Weights of a small GPT-style language model, trained from scratch on English Wikipedia.
Size: 2 heads of 64 (1 for keys and values), vocabulary 2048, 4.93M parameters.
Architecture: LayerNorm before each block, learned positions, biases, tied embeddings, capped logits.
Training: a variant of Adam for these matrices, 298M tokens, 4546 steps.
MLP neurons of a small language model. Each row is named by its layer, matrix (up: input weights) and neuron, and shows model dimensions 16-143. Each number is 200 + 30 x the weight over its row's rms, rounded and kept within 0 to 999.
After each neuron's rows, "fires in" lists the words (lower case) most often at its 100 highest values on Wikipedia text that the model never trained on.

L7.up593,155,134,223,172,238,137,212,265,162,193,231,223,232,163,232,228,190,166,179,191,235,166,227,129,225,177,210,228,265,245,197,192,178,165,210,212,185,204,264,177,169,192,169,227,143,243,191,220,206,210,208,218,187,177,155,175,230,189,232,170,193,185,232,180,145,225,187,152,224,180,228,227,183,180,226,150,196,239,229,178,222,202,218,191,249,188,224,223,226,207,224,183,191,211,254,183,158,229,230,174,191,214,209,214,277,182,235,164,198,210,158,201,215,188,204,263,186,190,283,191,169,205,211,207,214,202,196,227
fires in: "the", "early", "other", "various", "of"

L3.up129,145,200,171,185,161,281,200,217,212,186,227,205,171,228,173,212,187,232,227,152,165,171,210,210,147,148,131,156,177,166,174,211,177,181,206,229,186,178,223,199,204,172,245,175,266,193,143,229,221,227,153,176,173,149,178,155,219,230,255,204,186,160,234,177,185,193,243,209,195,217,196,149,200,214,245,174,222,184,232,182,258,248,176,192,226,209,179,218,272,177,207,200,210,227,198,238,209,192,195,154,120,227,239,195,206,270,192,210,214,204,184,217,189,194,198,221,196,175,228,238,210,263,206,241,194,246,183,220
fires in: "during", "from", "like", "ii", "when", "iii"

L6.up418,242,243,236,208,139,202,173,247,216,229,208,173,199,149,221,197,188,193,243,137,190,184,176,210,228,211,303,194,153,186,219,154,211,214,204,186,222,194,229,207,113,192,151,225,209,212,158,200,230,228,149,180,213,168,215,176,209,166,189,214,191,210,208,172,213,190,195,200,220,206,162,205,154,222,194,219,256,224,229,231,168,212,219,169,259,201,196,201,236,178,218,184,179,175,206,209,214,203,217,175,121,212,139,208,163,152,245,171,210,186,189,205,243,208,243,254,176,169,211,216,218,178,217,155,217,155,155,208
fires in: "of", "turnout"

L5.up4,283,248,200,184,233,228,190,226,252,234,235,197,154,175,203,173,200,193,212,180,196,172,201,244,233,248,244,227,195,177,235,145,200,189,149,193,192,160,208,184,155,211,164,194,222,215,218,217,190,193,179,180,199,183,187,190,214,185,179,220,220,203,200,186,209,202,230,218,185,190,187,214,178,258,233,207,223,214,235,240,236,203,164,204,192,184,182,170,177,159,198,199,226,150,188,204,199,285,217,176,175,207,156,211,221,189,214,166,174,186,126,205,231,214,246,266,177,170,208,260,207,168,251,185,155,273,229,180
fires in: "of"

L6.up564,203,193,197,190,189,145,194,262,181,245,216,183,184,246,221,216,198,179,191,203,217,210,220,208,192,185,170,204,213,198,201,168,203,217,179,217,188,180,234,197,191,204,162,213,186,241,231,232,163,231,204,257,202,188,172,147,200,192,211,118,168,199,203,194,125,182,178,234,197,196,220,247,188,188,210,190,257,208,205,235,276,219,208,213,246,226,207,215,200,202,220,162,239,196,224,246,175,189,193,135,190,209,239,186,229,234,193,192,207,228,179,212,187,222,204,210,157,203,271,249,228,223,206,202,243,248,213,255
fires in: "of"

L11.up142,144,171,210,147,254,168,179,237,231,193,213,260,242,215,191,209,239,234,178,186,137,171,217,172,229,207,221,223,179,184,201,208,202,223,208,166,173,155,267,205,152,178,206,161,216,199,201,203,297,231,163,243,189,221,157,172,221,186,185,189,194,232,244,199,202,188,210,226,192,152,210,238,207,256,161,193,195,162,179,209,206,211,203,246,173,169,165,205,192,229,144,195,165,197,235,184,201,267,171,160,226,208,165,237,121,195,218,187,196,238,187,216,187,219,258,194,144,218,186,225,229,179,210,197,223,211,212,181
fires in: "a", "was", "footballer", "singer"

L14.up33,142,250,170,178,220,197,217,171,197,211,161,228,238,219,215,130,185,159,153,198,211,210,223,186,207,193,184,172,189,164,220,188,201,228,146,215,191,257,191,190,172,233,186,210,178,205,231,217,224,189,205,204,160,160,191,162,210,193,226,194,202,249,213,172,184,192,139,223,258,192,239,247,256,241,201,199,210,166,145,178,218,217,257,190,159,192,187,159,171,207,205,223,241,217,183,207,192,91,191,180,222,198,186,236,171,188,223,178,247,221,165,230,213,248,239,269,229,200,129,230,212,213,219,129,177,136,198,213
fires in: "a", "average"

L12.up236,181,166,209,198,211,163,186,183,199,209,226,225,163,213,234,184,156,183,195,220,158,189,198,254,228,173,185,219,223,154,250,180,189,189,180,216,225,192,197,171,189,260,143,183,191,227,206,181,181,213,176,199,191,213,208,230,216,216,182,252,216,143,202,189,205,199,140,254,257,207,184,237,210,223,229,181,191,167,225,189,237,185,170,236,181,274,180,204,149,231,179,194,200,199,195,246,240,189,169,161,155,216,122,187,213,211,188,182,210,214,237,286,268,168,252,196,183,170,184,288,202,181,223,183,253,189,208,170
fires in: "in"

L6.up605,200,185,196,171,220,195,153,172,253,184,227,199,184,202,228,171,238,252,151,157,190,235,240,242,172,173,204,157,188,148,181,177,182,211,228,195,215,192,225,241,214,229,235,204,195,239,182,135,201,206,205,221,189,231,149,175,231,217,179,240,210,182,206,196,217,210,182,173,148,185,230,219,188,196,224,208,256,237,201,180,183,141,212,232,203,172,133,191,213,236,124,203,227,236,185,190,223,188,200,179,154,203,206,187,197,196,267,228,232,224,209,202,187,281,205,223,159,192,161,219,186,161,270,159,220,161,209,233
fires in: "in", "on"

L5.up285,129,190,190,199,213,174,172,196,248,255,188,189,156,267,215,206,168,217,222,216,234,224,249,271,178,158,223,166,188,205,217,196,194,217,196,203,277,237,165,202,117,245,151,170,158,218,189,163,167,276,175,210,159,161,199,209,226,152,192,179,205,183,217,189,214,192,251,185,175,206,201,225,191,197,247,199,201,151,226,212,220,227,219,243,221,199,236,202,184,203,163,253,189,219,204,183,226,208,209,152,185,227,178,195,179,228,174,169,209,220,159,210,190,261,227,199,174,165,212,246,207,193,228,220,223,213,199,223
fires in: "during", "in", "until", "by", "according", "into"

L2.up232,236,205,208,122,200,132,224,216,224,226,184,226,131,150,232,207,212,203,174,171,158,196,216,187,193,233,266,195,208,202,252,152,168,201,154,193,216,175,223,231,131,187,160,215,198,202,180,224,213,205,204,222,182,200,196,166,217,217,189,220,228,197,252,182,174,179,187,230,252,214,233,234,193,188,264,181,229,247,218,219,231,228,244,252,179,211,190,233,180,207,178,176,251,208,231,209,237,191,220,178,194,177,152,201,289,134,203,186,213,134,152,190,184,236,219,217,211,147,218,180,228,184,189,241,159,197,213,257
fires in: "of"

L3.up172,192,228,190,181,224,182,179,133,297,230,214,224,200,187,219,197,171,230,184,184,177,215,161,211,243,182,176,244,229,198,228,184,201,180,159,195,216,206,232,196,158,155,199,201,184,200,170,165,196,186,214,258,191,182,188,198,235,273,203,201,182,166,190,253,219,179,211,205,159,209,242,215,199,214,194,200,169,158,219,174,220,223,239,174,115,184,156,217,166,206,131,160,241,230,216,257,196,269,216,193,250,198,221,217,249,209,205,229,236,200,214,183,197,236,170,180,142,240,187,192,223,169,172,236,208,149,207,222
fires in: "i", "t", "you"

L4.up90,141,215,167,193,166,262,137,210,221,217,194,216,185,203,192,215,183,190,234,156,212,205,246,181,209,138,133,207,189,177,223,212,240,214,194,215,190,249,187,202,205,224,247,216,144,244,164,214,171,223,175,170,150,198,203,184,194,197,189,173,202,206,192,179,207,174,250,203,216,185,215,194,178,210,194,170,238,199,240,194,224,242,167,243,230,201,202,172,167,212,186,202,277,213,223,137,201,211,204,208,141,186,259,204,230,198,244,234,205,189,164,220,203,204,224,224,171,201,213,204,195,208,136,160,213,244,178,198
fires in: "from", "since", "during", "department"

L2.up360,157,184,255,197,248,208,202,270,232,207,199,217,162,198,170,202,175,192,179,175,180,240,241,196,207,146,161,185,199,175,188,184,181,240,203,179,225,240,166,141,225,219,180,169,157,247,191,225,181,216,203,204,198,188,216,202,214,230,147,208,197,177,179,239,235,200,197,207,172,181,209,228,216,184,207,200,198,256,228,198,168,167,124,191,210,188,169,189,132,196,166,199,230,233,286,149,197,215,191,169,179,208,172,212,229,215,228,203,187,205,176,185,181,246,230,211,159,164,153,234,253,181,210,184,270,150,230,195
fires in: "in"

L2.up571,221,203,250,202,254,215,184,229,208,193,220,181,156,201,203,209,196,248,230,184,185,207,203,143,182,194,199,166,220,168,232,214,151,214,224,165,177,147,206,169,182,195,190,215,211,181,247,176,209,204,208,250,196,194,191,189,250,162,219,193,189,202,217,250,268,252,198,208,225,137,185,211,165,217,167,158,186,158,141,251,178,221,133,180,194,219,148,168,169,197,229,195,207,160,211,200,179,244,229,157,178,184,216,156,192,208,216,204,137,217,196,214,252,219,251,230,148,192,253,205,156,124,260,188,166,170,188,156
fires in: "university", "of", "architecture", "archibald", "college", "architectural"

L7.up115,179,192,192,168,188,193,207,203,217,203,216,202,204,202,180,198,191,263,169,195,228,192,171,186,248,250,192,256,184,222,270,155,187,241,198,235,140,238,230,191,171,238,157,190,213,262,183,191,203,246,181,257,223,183,186,204,218,169,214,146,182,188,222,192,197,184,217,237,305,177,227,231,199,193,198,165,232,198,228,236,216,175,222,184,239,217,217,188,183,133,275,190,226,248,198,228,202,283,147,185,177,198,174,187,223,159,188,167,247,184,206,176,185,236,236,205,184,218,249,208,187,160,179,238,185,188,204,179
fires in: "of", "that"

L7.up230,234,203,230,214,165,216,225,203,199,279,191,223,166,177,198,182,211,278,189,141,220,165,184,183,153,205,169,215,230,184,190,149,199,183,172,199,197,160,234,181,204,197,176,190,182,216,217,195,164,180,183,240,155,214,190,204,215,235,155,186,198,180,202,203,207,181,199,242,170,146,190,207,173,269,270,212,231,233,164,166,231,219,229,206,288,186,176,206,170,191,166,190,223,210,166,220,262,190,181,177,157,233,178,202,203,259,195,217,205,211,153,235,159,237,217,242,197,158,264,199,208,224,181,189,164,236,200,227
fires in: "of", "that", "september"

L12.up168,201,208,237,180,180,166,187,243,208,254,198,184,217,168,254,221,182,239,249,133,192,194,197,191,249,213,193,238,207,220,220,173,158,245,172,239,206,198,205,189,146,201,163,200,216,243,223,264,221,191,219,118,188,199,205,201,225,163,169,146,233,180,233,193,147,209,222,249,226,162,197,248,174,233,216,117,181,200,210,248,207,178,214,209,203,206,147,190,195,262,221,165,216,175,213,192,183,210,217,215,168,200,125,183,239,120,216,163,196,212,175,203,219,196,227,201,212,173,201,218,156,182,223,202,187,172,209,212
fires in: "of"

L12.up520,211,218,214,192,149,139,179,155,231,218,202,194,141,198,221,199,129,166,141,184,172,174,214,187,169,201,215,236,185,186,256,207,203,230,210,195,193,231,214,176,178,159,174,249,183,232,205,165,212,203,195,261,207,217,200,179,191,211,204,159,242,186,199,189,123,183,182,238,185,187,222,208,255,191,237,204,233,209,209,192,255,172,223,174,190,199,219,145,183,207,209,187,198,188,226,232,135,226,182,146,210,194,205,228,188,219,205,195,255,181,169,129,228,289,232,200,216,202,265,190,221,225,225,180,187,195,196,212
fires in: "the", "a", "of"

L6.up5,234,219,172,179,144,136,210,195,209,240,181,230,220,240,221,185,186,142,208,176,189,174,264,224,232,144,212,192,235,203,218,201,226,161,200,238,231,297,250,181,104,219,185,168,198,183,223,153,184,207,194,210,200,179,240,184,187,208,179,210,238,193,224,170,205,223,175,164,162,168,245,207,208,212,218,250,200,208,169,169,190,163,175,208,243,199,210,199,147,216,232,183,220,187,278,213,153,214,196,152,162,198,146,223,205,245,225,190,217,202,178,192,221,248,221,226,209,211,191,250,147,195,169,144,198,192,191,192
fires in: "a", "average"

L8.up574,192,214,245,150,163,202,189,222,191,218,227,210,186,218,244,210,253,246,151,157,227,204,173,280,229,158,196,224,181,165,216,139,199,244,144,194,221,260,213,179,156,228,206,175,178,217,205,227,159,209,194,202,158,199,206,153,206,198,201,174,172,201,207,226,147,178,210,189,215,161,217,190,166,177,236,140,230,185,177,259,209,193,217,209,182,217,184,208,184,235,132,245,198,224,202,201,206,200,290,180,198,208,202,223,263,196,203,204,209,209,127,190,208,234,259,163,181,205,250,173,235,190,192,230,159,199,173,238
fires in: "until", "of", "since", "during", "placebo", "and"

L12.up169,181,265,196,228,232,157,195,273,280,246,215,219,206,242,182,179,229,178,196,184,163,220,194,176,192,204,187,167,223,171,217,176,215,207,208,197,210,246,262,199,164,215,167,156,195,197,190,145,227,211,201,251,225,189,219,196,213,177,226,174,215,232,220,150,217,199,145,155,197,191,233,211,181,232,165,180,208,195,179,217,186,258,235,203,154,187,183,199,148,204,178,215,223,192,226,223,178,187,171,192,193,225,173,216,190,186,273,167,199,190,185,193,259,224,199,222,161,155,138,273,186,208,222,120,192,198,171,166
fires in: "a"